python train.py --num_hidden_layers=10 --hidden_size=320 --num_attention_heads=5 --num_key_value_heads=1 --head_dim=64 --intermediate_size=1280 --vocab_size=3679 --hidden_act="gelu" --norm="layernorm" --norm_place="pre" --norm_eps=1e-05 --positions="rope" --rope_theta=500000.0 --rope_fraction=1.0 --qk_norm=false --attn_scale=0.125 --bias="none" --tie_word_embeddings=true --parallel_block=false --init="normal" --init_std_qkv=0.0308 --init_std_o=0.00689 --init_std_up=0.0308 --init_std_down=0.00689 --init_mimetic=0.7 --optimizer="muon_variant" --learning_rate=0.0016 --lr_mult_o=1.5 --lr_mult_up=1.47 --lr_mult_down=1.5 --beta1=0.93 --lr_head=0.00595 --max_grad_norm=0.5 --warmup_steps=200 --schedule="wsd" --decay_fraction=0.628 --decay_shape="linear" --final_lr_fraction=0.0 --batch_tokens=[32768, 65536] --max_seq_len=512 --doc_mask=false --train_tokens=603500000 --max_steps=13234 --dataset="wikipedia_en"
MLP neurons of a small language model. Each row is named by its layer, matrix (up: input weights; down: output weights) and neuron, and shows model dimensions 48-303. Each number is 500 + 50 x the weight over its row's rms, rounded and kept within 0 to 999. Numbers have three digits each.
After each neuron's rows, "fires after" lists the tokens most often just before its 100 highest values on Wikipedia text that the model never trained on; "fires on" lists the tokens most often at its 100 highest values on Wikipedia text that the model never trained on. A number after a token or word is its count.

L2.up982:459445622526489551483499494513425484526507448567436509564474515493478449481580473501484405546479576419557606396527507479472479497499478521624463470484451518462473515515455528483445436576518444607532485427511508576535469528493503448477441527467503517459541459556541472507498546513498556499467509567550452574470505524517496534489588497575482430597416488668445506449524519497512485583486443556502534544522504560578498514537439417621501580378441541462562459468451434475419398502469538571475502575439520478493400499475466489484396473452475521565436395479506538552487486493459616504533537536441578496544571519561380556369446538484426563483514410535499454441442540484473483511478542597425552470526501527566522450536518563369445438439450527463498459480516500512576536394507446
L2.down982:507488502529463429482502573505492460503434532544480500528506433516449514487556548562531387439516509525396485464496503489443456581463539459521440398488549327495534534518494502564514462436249550468459500512522566563549465508559485506420465516482550494545533447513570534488584519557605606486486552478500441537508517521508541502479503458468489501509577499460517531513526513557528524497468546560505520413516546479513525537465538461471484468601486482494424424409473421518544390540439452464509539521527531439505440528524532535419514442545406541485486611491408563487551463490538566411426425403590464470468506411514526440539516515560483510444513497543485515514525465421520453504491502473460467452470488537491546487504546446465434530441505450460489483558470463502451409571518502
fires after: "|" 30, "st" 15, "Website" 7, "ter" 7, "w" 6, "|---|---|---|" 5
fires on: "\n" 38, "ate" 7, ": " 7, "rit" 7, "ast" 6, "emb" 5

L4.up144:497476650684429478518528493444525552508455545558478528420519548519524521549552422454523471513493487533483441511522422437602478573464469485408447525478494550544485574400520499570486505493480484431548516500561386505528498567475571469467479522503594512459489572497537511472415504372502381463609506499520392518457405483459566463490492473588513501546509428493516567529457524527562531534528494488524579555447418504511491514573489484535505435455487539406509562479568445524414562486480459494414483498337405500527592479512451485437539453547432549526422536582528559493521540535416496457562471493417521497550537491548489497508406558590509473540529518517490506599505452542532444547437499397486484505529468603465500462464546542463444518483502537499537450472438446536518591431497535
L4.down144:481539546328437516521592483408551538472476560637507485450490474531523567550447500517355524471493475503471581530546522471534451500480482423398443421565521536511480576474472443527535459578558500495500508525523385655516533486501553541536555548534438551504398527499551513478421478580542617478454556514490545418491408548522495521568479489508453538511610430419398521566517567517534474489488402471469542612463491473454578480521513517551508455512531476503506572474491483522518562498518520540551488469492399495455524505433548556528461525578439479464560575564495545510487515444473488579504455479439496473476572471532497522562491462476498560499546570529488449409496399568510472541428455491445508483421447508546520550410468469569445521523570457554390499473495475515496500469347579
fires after: "|" 38, "been " 6, "\n" 5, "be " 4, "st" 4
fires on: "\n" 40, "ed " 6, "found " 5, "due " 5

L2.up713:478484474515453539485463471536491488519435511575474465417540492494449643490445459438520535534544555580486486518468437446560487435534592492458542514446549571472450494531490408461437460529422415454507477475425515435429512474508499526501550506460491539533525537558483457438439490483513484508468460479549555506531530548420481393587497482503539578475395403463552465594493512596526414489482381565414514591653484462543564528484479438573469455444624506504570419580454495557519490496545478571540517485546501480545488474542418532409454539467472555486517355551441603447491512462508414475537571428537497512533460565560432525533443482443434599472437489486479537568497537514439434531438449502455523448513525505540581525498505467538508609552517453549495561472536491569517365517478482
L2.down713:488482535538475472507466553516483390518490451489448477536422494543539492506463574478529545478486447555513460494473423471573589452482507464580540466535417527436516512523484528485534445521606623482461484470561602444493521546503457397464541587479519557553532569468485481454604522479525431535476539486554526577456517477617450512443497468434528557511546499457500463479381479467464604542469469501553594468426566477524515541436419501585552467473497499520526461476506441476496509488411562481453439498422485448529433496450568425502564386490527424512514584422396544440559476394473524552451563523448473499541463440529660534525526451527559549464490593586506543518572380508528510473453559455450557495527562466552427629572528441517468472477506536484554456544531525543502510447555460
fires after: "ch" 25, "om" 5, "ag" 5, "th" 5, "Ag" 5, "mag" 5
fires on: "d" 20, "ne" 13, "u" 5, "gen" 5, "en" 4, "si" 4

L2.up172:527644531510510550499481537493589466578520568489498524547504448533491530605542547485476556443451502499554532511529540481465553470538440476535500427510431561411584436510479485470541511568563507501541526499462583535530519478556492477569553458584467488514465398649463443458561455564444458473446549560499509528483441475488404537531448387582545487507506588493485497564530538529524499461407433473535572497518479463422556513555381428528595590375451501488501521479438504478432488593478595547524551470568487538624467547494449483495542456546495447423442500522382522481588498482468476503528470496467493506536569546485506543428453505508500492446552420551447516510580546485428450503577573503435601511524539541480463577438433565480458586507560569524481501480469584506476514452421459
L2.down172:476474579520482525545506505487489475446514515513491563521413492518426578412503458504550515469493408516442421466579520514589541528514488534522490417525480438468540409449545447501540523543528516514562564424548532553404450453571458507546490478449456510548509516519534425513508544429552442509465458510482466552467554573436532509442442446444515434485510481520542440526439495587521502433433536543482507488532531471413547526554444545431535485419525498601467526530482458454495491501463497453554471494505412495467347415496476557547485471561462405484517514420412509533528421479526438537550374505559473520451458614508463453434420510579527555452515528529537464496461485365581483514518510464406497485554521391360460520485515428580577561422540439467524492536465537508523609464524434
fires after: "de" 14, "re" 12, "b" 8, "le" 7, "play" 6, "be" 5
fires on: "-" 28, "g" 11, "ran" 9, "part" 6, "e" 5, "x" 5

L2.up712:442528505476446456470513585496488459429554542443472454455437584461489528504539509481556507371413491485565509404436468447607531497466511535462479658419556580463478393540562484559608495423517480441450468481594512435527431501495517449465462600526553470486501521520489512509418417496529488481493537449538558536549539532486328535466512574563501416526382527527477483479565580600426492537468482508451532527496501480605559507450529494476457440599540483377516428479459518521486462601509586502434518558499489552499547545448486499468485541533556506524487461495481419434567439452551469496520534461455513505472498518514615548495425423597508516465611468560526527510552523525454494503482560505392416560516535509518495506498462453528483454516481562519560414454480508455491483565509502
L2.down712:348527337484518569560539382547505464493571460582493548579444483482522444559435457467479524514488535459491474483565488481440504557454438428621490499506495575501371497502446502473510488427359491441486538517630458551554569435543473511580505515530500453487481439458505518437472509548518587529500541510475505578564516477549600526548622479479518437442467472457448525567498424436514454515569504474549469420518478483471544566534478579606522529495441459586497502510471478447551457438487447542551522563452541538532500411514595577439439428420532498444456528432468583459482526487515444561505504446528466538521457495464568540539534467435470487513522545509459511499448507473523513519487492508540433429480450480529461499511495438526535494514494459549467515464573369537596481404529476
fires after: "de" 13, "re" 11, "rele" 9, "U" 8, "Pro" 7, "ne" 6
fires on: "g" 32, "stor" 9, "amm" 6, "bl" 6, "riv" 5

L6.up677:479430468525492429491511505521544535506471490471553452576417481477464503503580467424572478570510511586518468566462511474580498491452542594438410516498479546477491486440484482483516539444480527529529552569607451458492561510424612539442466484543518520497485510518479495482518499559483447525457483523478463495411510404476507548413580437413526531539542549608455466484507539439471552454424531517492462412501466449542604502430494451412476412410487576475590415472470568592431560582561625539464449507548501545518504458494508519616496480466470518477478524458517528475436507443613522455361512568551511464591474507452486494518597450466419452523486510514441538588481453410538426488516499468477515479472544390517500465490460482576556404472482427504513444519492485519562456579508462
L6.down677:476499585593528588477501450566530500466487493577426579457565509476491484511447480421576457428467493611460410432495507462563591433490545450565514488506494483517573420477560432465508528519491491433495438349464492500512455479571573486418495518511554486502533530519529462442433422527495491421447445424580477477528517449581548431555500540556465458500609568581523552474544516542477497494518476497496460507542426536529504552480405561570502459609579465494511565485435492454597517480483514465502539612463589458489494468465383536566566475489513486522527466558425536514454579513455533543513554525567474452531514559421571493457470462451453516401449518502552524489559507473464398595469544588517568543429504490502469495487462449422537546556441529430497505475461523477459517543478546
fires after: "–" 22, "one " 22, "tin" 5, "One " 4, "del" 4
fires on: "of " 26, "201" 15, "o" 12, "iv" 6

L2.up507:561587450527560488519489468545407572461496551546508518467529501510502505485557553473510457568531463573560485526500542380545549453414432484497515556517486513505536481516378535512524510582488459423501533500446402514516609448549520487479443472664455497519563522505469601530405475528497472428591464494397515516446490431501503501510476482515542519547570602466472489527587572495558521496408523532600530527562511535526439518467519440483411477409530548567446545500481578454555467551468504492484483489468463483495488410471470463487500485429461450460532413519532486502505594494504508536535535519437550600522527539487479518506518431467583497544508451509539473353473531493488568524483540527554434466466475425378427446519467605495517509633586529502508494550448455583549526545543484
L2.down507:451561511482586527528460515559440537512443505538531606578408532472453531484516516516394451549445478609572526502558560516497574462455531436473475529479509501521438484600504516503527427574429510515438488464522468496481517475590461417442483493555474513564482433509465452482526462550483528533516524443517495517466513498597489512615554471442467501533494518538462494520590468607562594470437498520617557387515516518528453489400582431511492440501483531573487586555533567493447410564452478580359526444526476440560444460539508445446456510499368502452484442494400569472413524545512442537484427397507514505526544556521453580504448542475584538500485516542532492486501542524433564469478567464526497499468440450493471482587567523501527413411600538603393434605479506527515496440556528
fires after: "\n\n" 100
fires on: "==" 95, "== " 5

L4.up73:588525473494509510528504459481432506468441517547582389505563360532534536556443573519463438505455586520564493419499469599572508484483495507529588502543441489506435512540478512521516452526430480486494484569455478477474458473540474512501470554505564514520448556463389463466458561536523516556565476503378434410538479469478512475508520521465481576531446494427536471446560415470469401494517474581455485596445438387610527441582557410566579503494443541534519539473531526457514489500477655598571451514496463558455492590549536512469559504495468546432480546464524402502457527471546459544538557528485508555469494453479559527446602549470468499492633515452513525501486500551498472543478460474426445343491518517460491599426490503525461459620500478488495430471483496517477488486549460
L4.down73:490492469495465538525436586521580495580554501563522451503533429558540529479532507538542489524491484447498455512527494476470486439510485481461516542497548519520498500555466488660480485462336488462580441531521463514454490515547475457479465517467512414523501529456544485434384555507466631555579494586498563504570424421510472519589459528366503573366503516466516525533602494562544495508478476534472539491454518582543431568461581429426494454566462568511547601531517434505496496607513478567557475498459551462478543558528484540502571530491397431431501584539512420572334423519494457514522426452499481428469488463468551487545432468433554527523590563482506484487424437514508553462436531524531541431453503397462467488463510438533497478508447403527492556488517429455451447453567565
fires after: "Az" 23, "the " 14, "Gu" 8, "An" 5, ", " 5, "z" 5
fires on: "er" 31, "United " 16, "z" 5, "u" 4

L2.up1172:508613517543536480415556490465465524401458488474505528447524447571484426518356530437531520502510463517423518437423525545545423474516523589546520441543526572428474581579502475542493534543525503555537486433508469462471526504557515536555563524624535509510539450447539527500305552499535504472515470419469443530451574584499441388484507525515502500558455449564419588413572568448571549537534513476524482529531515497549570534487558486452478522512500526478536521460466500535467591651541518507477495457420536542549464516492469449440455484431527441451512503511545492509480499364526496552549441547545411496589420573534469491451550478443466505501459528437553495513573511527510500538482473509480517534479543445506522576409544473497477449478461534485481485461569520459588479460488425
L2.down1172:435485472508625536463516547442505509483468581532494509566462456381426588500444467448601483639550547593542417501472523516508602514563512494516487546497550523528521561506485527424504538524479449505562571506439498521387417453569519465524459572625475490519568520432516533552471519432469448421533494461522539411504462531551547558585649479529480466467502588532506523470507511490477518463502474584488508457498454432429453506538558573387514452490421534424449508442465505400453581508566374482430575486453492552553615427491541544564517480441530432499471495444402482433534602507370596486474539445523411599475592521508549492563467574401510411458611496464496526547563454561435474521509509529507474538532488457538565511476528499523526480444535470470539503507475535467541427502442485
fires after: " " 29, "Website" 9, "$" 9, "; " 5
fires on: "|" 36, "$" 29, ": " 13, "\\" 10, "." 4

L2.up647:483429562518440599442518439505518552482538521488499453447514491429459521507523512448459496534484502499488468466536463529499525503485532524503403498469572522414474527424499429473470485524492512524446463430537520452509502599523430536569520543634487394418610478576510545592432547478441480460492486496510497460479577471539535558549392491429495450513553505483511519598563468489516424574383459491541556528462504514523542444507543430473555434521590561543578530500566551488455423539511477492489546516353466498551523534562520591505537514475453442502497551514524453579405556479428457479477496566465444488406518481515597383445496631505496474482568545462454517616531440536511513487458540504535383407439517421523539505507496628486461555509538511442475495519520499543573523542404417
L2.down647:423467428418511549528484453500427456480431477574538566582402503494486537408471448401501475494542474563505440473608495398461512482425488535507453485515497536448462430524543443523452461463447434502458544540465439478456467530551581491462487560579496586482471481513513525473486510492549455433563428489446524469504550572537504618499534484528438468624519549517517513457532542597491538496482528488510518469564451558365505510436529450454530467552510499641473531437556480611537474581491414565438525452617491382494522505499529386564501475453482508502502508486355534449530414526451443411446456434558496537584542525497490470489519379559554441407564493575496408493548533542509538438516524444435349528458509479509412471522442556514520460473574549501361426552497561444456562446494518
fires after: "\n\n" 37, "Title " 6, "." 5, "Player " 4, "Candidate " 4
fires on: "| " 59, "== " 13, "==" 12, "5" 4, "-" 4

L2.up633:519549488466474463503552500528463593522480454486546574477494399461490618473481490534565488399503529506554422487459549496548600467522471437560490469537463502477544549569450519544475533462538545548478529460419502480472541515500535580506508473487537500536602476532488512618484402542482509569430427623415507466387446506486447418563561475438475526495514527512589481508426381482519552587469469480544440522505470530524501535677483434392515563447461509448531519409455498486391516551593513474448537503524435491578559408527436462469507571525616474522403404500550550489503430537568419505491528495458553467524437564469523485460551481500507471500447515520420492528563503466368530431491460456576643470415491544544586571456532470502477485527576535641501456517492435600447632522473524
L2.down633:467540487456537636495392630467516501520487487531560527482512497530509566439446516560530474479420478464524544466526486471519521531404478476478517488483522536583574440520475536499643531466494563527455514559500549429454502464503436484481499546448495501502540569505524524505484380439568487500518569545479479564485584500522511480543495561569450473542585539544564374475509502493456580496501476479575447530582517485499502571536468571530543476456374482533532451500379433462439548510424363432371519556521451481519425582521438415565526503446602487439491439582437480497553394560443396562517468567523457446454544565553573563489521420502591436466508504455419477560505468510431499475495486531535493540533468430589511496481577519483522451479481465552544534590462522464376558449503529
fires after: "D" 28, "j" 14, "d" 10, "R" 10, "Br" 6, "K" 6
fires on: "ri" 13, "re" 13, "u" 10, "um" 9, "er" 9

L2.up221:598652426508492480407495552485532505596519418458528427424494479526515530564522528407527461442495528434454462417482449521524438525526513496489476450403564493500536468430373456476425496503486545458533420565552426528478428504538579511476438527454547550544588508533518500469492420544456525495462467582532504504557579505517505627547560571522546492508466550562524442501535438459491548552417435469492537484545515473497550538493505504491622556544630536523531497541502517540460441434470514424523485509529466545432399628540425469476493436481496528520488470487565482523564512425458517472486544477524445488541524498448512452617475403524567545567540486502543456512519504509582500510548512483562446582440589477536354590481460579528504449426453507491529518455477433513505518560565451
L2.down221:454556528513465440482451414556479608464536523481504410531491489422520573589405501508451562346543467585506426534550440518547392542472594532589461465561520516492466535456479470474595510426428583555489512573485576461436495551460416551423591507468450472472466565493501554454428518531554434503356513556496438465478494573559469485444463496542492550478490530587403490513577555455546395572475481492557466436456565432533565462505461531547493535393441530441448463477506441561496537459476500493482487483490499543471597525505480484512556510497375590566444535425528512525519521495462551551419450485494461488557491576510442479473507607550575458515533463488550501439539473526522498432443554510553436457458520553441600449528560453471503500496441414541486480527482543547478465453521541
fires after: "St" 19, "rele" 9, "pl" 9, "Pl" 8, "off" 4, "track" 4
fires on: "ud" 15, "an" 14, "s" 14, "g" 10, "min" 7

L2.up993:501507468562504485555533494442527470566421478388531538479481499590540493524471516517463563518490577514556547416508575549492581498563498426474553476498417529400552545499461488521438490533490526468536468514488467438499597479480491466500500586564557524476560475520546489498357486577458519525544480630450583482515530447494494480529445493448514536549483532562589479543522578490471465581483580565510460514592488534525507502517440525513500473563473548500589445510496594476436460579503486502500384508495489508448514497541498497520425540468518516585539488519514631497501697608605524528469494496505608506550555516506397584574537513357520421418413489523453429609504501501487566547488491461503404548429498459505432514518405486496584485484449546554475558483495511491562448424419570
L2.down993:420477440433488434505492475497450448526525514541539450530406526422512436491430560514484472468514508466561503528450515527515548462506513409502550476542437560458500460534527525506498356540317572500361493492450489488489523464515490439429531482585512465556569485510544342546531504527398545490475525465466494559432536440499654438495554455546490562526451582511519547511576448560472561515455495430535480502512482543537484470453528443594468418508456529525480570427453514580493584513469507574503599502506572485450534544559584416528461541445486517528487511548518580557432568600524473603472374514495469559528514507573467524521520590553516499530467576538619525603451502431492520488552511535536526530473577484475490517504498540444629502487419511452543453510542502440510497555426485
fires after: "\n" 74
fires on: "| " 65, "\n" 18, "- " 9

L2.up92:451446579536369522514490423521472477503604452562524426496444505520537451475521534518444509526510469464521508576482491483521531528529520479388497620505488503452482412451438489584522505477477518520532509493536489501482456478439472458443488513471504594494515498560526483494462404500490482476460417515502457413522499492522549356533549568527504465458535509574519452514521484569399614565481450539464519530466488434405448440490474520510424484514490445558559469544551510490478502430484520519473472488450537544526593538438533449444542456533555486480542485584529434536521497529433412495500517524367420528458566527491438418548468437536463512461465478507504532471555431625482508501412526483506555457501494529625507492447511555544479559514435525392463600575598462427420494578517505
L2.down92:483481512529465442464577515538537409529448472503516458442488461426517509442544489430542455452474533443512585474500520453451475498566519489400429544427427612555463487573483529464479539465385493450391483495434451552493503519455411458482432510557527550482520562491529462598514499530469509496457496462572523503445471487454550418512538450436433445458506461546600530508509507471544547443496546521476396407439510519523498470477422443582468450501505367484557547492527510435536548428519462575531464573452512593438444524488571421572592532473502455531472425465396527541417491546483521532519501436481494553503509447554489459511551526615459417536470496427504550446528515605556546476481504502433481485518555516469540453482541490569482490408431472462438527584560513404503441630493608
fires after: "(" 30, "\n" 12, "w" 5, "S" 5, "St" 4
fires on: "born " 31, "| " 14, "r" 9, "–" 7, "b" 6, "g" 5

L2.up725:451462456484447537530543397443462431451574450517490421557566447541523487571433549513529532459446417449520535567478542599509532425436363533513567514502530620449509574503468566410580491552552548497589477465534513559586513453501439425697521517444516564550509529588494550397493462499566495556518487431398487487408494430482494507397496553437465525535506388523438525481546540590532525479457541481509434448451472605530511526538448491507591500478589518542456461413563535530680534549461582459421539429519496537506486438502539479474501501443475477472495540432498439457530539545507483521403534471483478601486465598488587506529506550541501493480510466560461552399483539469491444532488498518424559534512560559501463521595432473527525519505514553500570526462555566504456446581479516
L2.down725:538566465479554498509530411454418490471578523528530462467445503551407474501453560541490499510579492531441561483464551481532471592494502529539512612541480483545518502464394593447532472481429480408503524525484468460538545481438486467499520412548556505450495583557523564456450542576500538481494536455490466402529500490496487551426474450466455460594523517541449569515512538527573554570507432388563540411581542470511417572556474527477540514503423386515549557486568533542526432486485539463440595396551530488476453487422512464436526465558482503449568526398476491511496637466492476493444571485485458506495480591484448524506502437551582523495517448462439484535569497537473582502445410552523510454551427465469585460462539480540539546469472458550506580620567420564566569551444491
fires after: "Al" 25, "al" 7, ") " 7, "Dun" 6, "Lu" 5, ")" 4
fires on: "\n\n" 23, "-" 14, "a" 7, "is " 6, "de" 6

L2.up1181:462523495567522508492513491463468553382495557472489484524537545481527548523485493512516607483478534479574520461534462511416507436588580535476438437496401431449500444451435570534510560459542521576503411472456501440563491511388449440546436428508497578463424412464459479498365409523499513516531478505510453528466448512501481547477463530490510545537525567554519467492437437429469553497450583457488499539490531549575499477557513567504577507470504524495456477481394500456617531529499548494499424558545472477461454514553424575513490483498538524478534501475491592571476619518453465617527514526490596521398529453408532516590524551440510596447507491518466644552461382530484527507570429549602434510529550472501534542572534455433498530471583488560513479438492544405499462427519413
L2.down1181:577498456515470450397547559501419408548504506546484496517529526442526466504532404572480514410524471534489533542544509560539551461506547540404498529555525426429520528493468490528523516535592449444404543493393392479557508457474465404567549435535449469466529421476489505493548468535514517499528376590546493491439542449434441609490506425433503616480486463446454499439523488550544505453508555450499448486502474497494582476531563486475508452409499529547502563503476516481593595467501585473467590545525449423541480392516471533505475492563502551555500566493431536459513565447472466516514439616424404532404520527519435450454598541550538462508475489359483562471399552503477434460424426423456444448518378488419572480562453470540515529478569496572523493497517570557427528427548490
fires after: ", " 46, "T" 16, "ne" 12, "'" 9, "ST" 4
fires on: "and " 48, "\n  " 14, "igh" 12, "em" 10, "el" 7, "): " 4

L4.up183:550521467495474374465517562567511520640551448481468473546475482460515539506462491477534459518520580538484488507529559469489466578509503480471522497421430507511542397476530448505468478384571461452498472564564544461519386553477486535563526556445528483609544548479492438447524467530487437454572442520490549524551530439551424373563424512483574477435460492478483468512493414550515461539522429502517505473550522517517457505517573391443523505420541390443463531551613522550458481538514595502532545493413463516514524544433475560578591572604509627498487457530501575512558434502556475529542478533499433452512543513425493496409537573479473435550475512512575466545509449426463425486536371511553482503501381448492511511495624490539442621402472514437530546461588444460571529509414555
L4.down183:573510487534493403483514571487561568518498529481440514509484452571494589573424458483492459573450525505510463499537535507507528549559511443444461450576481506559578429581483517472532578507585466424479484506436466315467457454515549527468549510472538480642513484495423541545498485569509492463576467554515543508435513543450558410557477475593551523457499470499493460536515495470550516481552466506464536449488566441447425574535483409500516468500441433415565467555551555428450470451546559563496598435459478502447523491443446505523599575566442466599513558537513552503560495490496441536526534574451414431544507499469496487451535480503501454559564462469456462506554488482458500510524380607514485471551443450453504494498647513542422501509498526455498447526458512494487490379447520
fires after: "201" 25, "198" 12, "200" 12, "199" 6
fires on: "9" 57, "9 " 24, "}" 4

L2.up421:564442547492494451501549472480478569458481472477547470452443527523518511515497403435577573477411429447528517535572419447509502566444499463513568556591513475478490509522448487469488466543463514511420501429442515540553493488548498527544471567516531472496508494543553548509491528545504529506470462425448466575406511471523505505554574502461630514503566514465527495477518475494517533529449402527552489550529528419490449568441496543476464495539643498550534564484536491465481419556518563512457498580289529473496458411436448465529503433429482428511485434507488501495567439517505499450524461604418435563539539524502574557637428463544491413496545580500504474473485491600499500514536446471525474358432521474398467503526432560455459557494548475556513510510556423506514533501503534
L2.down421:486495540465517446538499535503463432530535590638508562504480537532537623570539463527461591504526446476488585494570550455585507609485532483482454471567493428468535540540495456496511456575467476462464498514521457444507467442584496533438471502566464513458442488446530529466543489497501554532568418480526399462502510557507533448548455535513524392601524472559525475474612465481595537470397499495492529499531443450409523429446497528472470491524504437580449511509527428497481525516475508495376532552586511440486417513456513543558486507572459434473502436433452530465499433513455427512522541521429459520465553462500514628622453477495460457509491504511539404445481518491593490516461467491459493411520541527549384436499592477566472560463567544563423610624533601599449368437484506
fires after: "\n\n" 31, "\n" 19, "one" 6, "Title " 6, "Player " 4, "Candidate " 4
fires on: "| " 87, ": " 9

L4.up780:505515479512527452490514530523493557556457566473513504532449482497506497512512458444488470383568504513465541497357521400550584514405582551558533531494558537453488444404527563451521511509452537468599489508617480514506403418575522514520514515502491472541522542466510539499477421592517449521427451468459570398482511491472451422507492526484464546455428473493438527485478416557493430430528479535465399463509580582509592416585571488507449487566380484526559505459525551501538497546503608485429500505527461644504532500500508517445517477613480391527395436547509465454453547567477450467364549460461477435451414556435462566409526574558465402597530487492407564484477612533473464487450508472488531505503496491571505476496434521494455501455466551548587518466544548449439512544533445
L4.down780:434526538509483469433462548526493410426503459531486422517453445444419437500439508496494431490519597536530500563591455557425495532472548515535471509495527497557529529621530494556483438497369537497481436458433491466530447424478595413480481470508510578585455542448592464489500494552481535540538488485471402560466497447614503383459462475502455477559524499480510509526519455576492452442453506416428562446625426530533527521513520536624575520483601515507496532499465498516504526505565520510336520440491467513476504543531563429520542569507436503382527540455526478431473400505494558462479496501501493486560499566520484393466462522481520566476439440535520544598536446547554472478509606511528561562521496557505477628505520414537493477535542525501520512508504423528535440491568490
fires after: "one " 28, "R" 10, "al" 8, "to " 4
fires on: "of " 31, "ang" 8, "as " 7, "became " 4, ", " 4, "tern" 4

L2.up127:499565591519533412489531479461471440484471518471486575449465552462518464498498495462443417577470481497540547458526620525499576528535474558476449478458559512437625594519433446521379455412541487493569468456548454526479471485528459523485561548535518482520378437526525524484545499631503533400509469525415488557479553449431530495570489479472515439598503508577405573532599524584540498526501507493536527579494451494471482533447512492531492430557552533501458552480557487516475495514477476523498565475457524668445352552550484448464543475484480568474468488489481542422469549563578545441432548483571542377563526506516489586447537484500519525505430534523481529574498492503533482524462469552479502468517488465566510484456560592581505522509484575535520468560507455466400471495390470
L2.down127:514493615421529540501483581548561494566510467513496544542423450540441537447438466544460497473497478547543503448544543448522499465440510450549487506488547434504536480510466506541499431506140605527489496465516469496575534538547425462453491469512532463634522438522509331461527471488528523508538461504498580488530594493475584440559530486452474477525519667529519481515595447589556497416483545569557460458537461572496546552469434477513445424565462451617444558459546490541466514577467479592401556439530509503457519538495526461465493481434416501428522511455455543538545497460503492476438423452502511480529504493537495528516509525526525488545462560539470463545538445457452496433493536545542505576518478509499505461533512483465535489450509475463489500548478522477575429544552519
fires after: "\n" 66, "\n\n" 33
fires on: "- " 67, "==" 27

L6.up1255:491428474491372531482331479433515523496514402484394518507456460526446481554417539475491520499526563400561464552443609438442483532536482498489512428472499503532425472504510403514476402436483417459567458546460423441565500500524457524502457502527440542460477527394478524466534500473569571445379502499436537467451544536527567422446537543467470455496481459511471518348478486535476509533540467504402438427519554476417459472466536565456495552482497506518471452494450470418526466472545525489541527549499456533519508479489514503537467516547479546518360542531478535414523459570536460487484476532542451438488546595535533469576561514483515520462542513529467476522487473590514543553494508505464508556483561475494493402434461552528514476515614538455483463399405539454528555549381504
L6.down1255:527436535416368481501469484441536594472555501473463492468473441371470450528416511462577500484481492456612476539510550467499424491559498436559487432413497464519460477515469506546525503562377454429443529481476472433534488487423426494440535483473481449448473534496538505497560496506528440524409577566542554522460544487518557510502544535468456517464551463583561483433511494485427581488423480582478463545495514502552446440463535497478511534466562465530355455523535567397527403570551501555486510560490525510452481528474460395522424505532496449529475599572469462456534398571503376523422497566399476569504528516586504463591547539470537442485522611499474484504495507478525542487510528504453452567498454436593550438488439506585538444489503561530425391491442613421577515581497511
fires after: "| " 35, ", " 9, "\n" 9, ". " 7, "song " 4
fires on: "\"" 80, "| " 6, "The " 6

L2.up852:502442566474430562430532539507496419483550525388521515578456535456481422463640516506510479476436579463538508507551518502582463626473472636424470632435425491559515529458479491462527527419518470548508433559529494558543535433467554525566564439467523489476405521542570542448467553460455462546472466495436465419458434528523498383467419441546552561483461481576417457414522501494539518538430484473459474589523484486441535544498478479564503494477516470498429440441496497457529539515462467549593534492619492517498529495507514448472418571530531453596447552603479423519477478506514458481557479412487487475446506554414531477518484475414487588459538516475491438465508482465480441508491571540522500574525529457601519540455464503550530581488578520474518462500558466580518439480477520
L2.down852:454505516407536500427551437527505451546521584487483603439471534448506574537412506462527554482569460452446452517539394560487510475496517438560456625494498428437535521516474473465455461544343563551446527457523484529411412519607446541518566476476466592437538504533518531472467539522501454478528579404500571528466487497486508514460432577530434497424485550542511554514510548524397522468466525484512447513498471491498542571512528557473485561486494509532422577475507543514507522515508457631499460495526452531418497491577462455566444375473464492525451561542447560425603499532577484545480475486476566543549569488682473475457434537542456437488474439494547547421507494408417495485553526495451465498482502430519528491488524517434559510506495482458379517437511446455584499527478434
fires after: "\n" 40, "was " 8, "Co" 5, "ture " 5, "le" 4
fires on: "| " 41, "is" 6, "born " 5, "or " 5

L2.up557:501536476472457482499529405562558500501570523466509442557445401502562484521601494522467473421476509465501568569383530509580511393496531544445449556524467524437455465498433531492494434485458512530564547500497475511417521437468528480503489465501491558520518562444502525485555462526554393629496513443555487482424495578520522579413591486510433423482566514517528538465539512521480461483456540596512480585511591524478497510470464493474473590554461456438456487481570500568509451552549557499477498450558442564504343400567528561485538504479451503519417461417539491445630405559469541395487511552458355420487538469511504477503431530493554525448436530506455561553491453485448489486445464544466500526526531547522533586491462491539491458523647571468510607441458470464447547526414564
L2.down557:508422551496440569554491530460522534508530493531582479521366468503493628587420480461456532564573532461489578444505599446518530504554517528538484483474494470485520456569502515426512509490373593493493558427522465587457514566521466450404552474558555584532416466591462510530546432558482540436416510391517392395499533477477520510414468485545499467554478485545483491549534508433521620475458438422537441585523493535506496496448569517519484611508477610596425428464414544567599524488537472556413491539512574522515473525545445443342467513537507534592477525494554464437526480501538557470515353514406428512473534609537499484543507544452469460551520527484463487470492413489419506522489528501532414503521496442463547497516495525496510480538523538574567517543455547507520493500520507
fires after: "the " 19, "po" 11, "The " 8, "L" 7, "E" 4, "9" 4
fires on: "song " 14, "as " 12, "song" 10, "album " 7, "angu" 7, "et" 7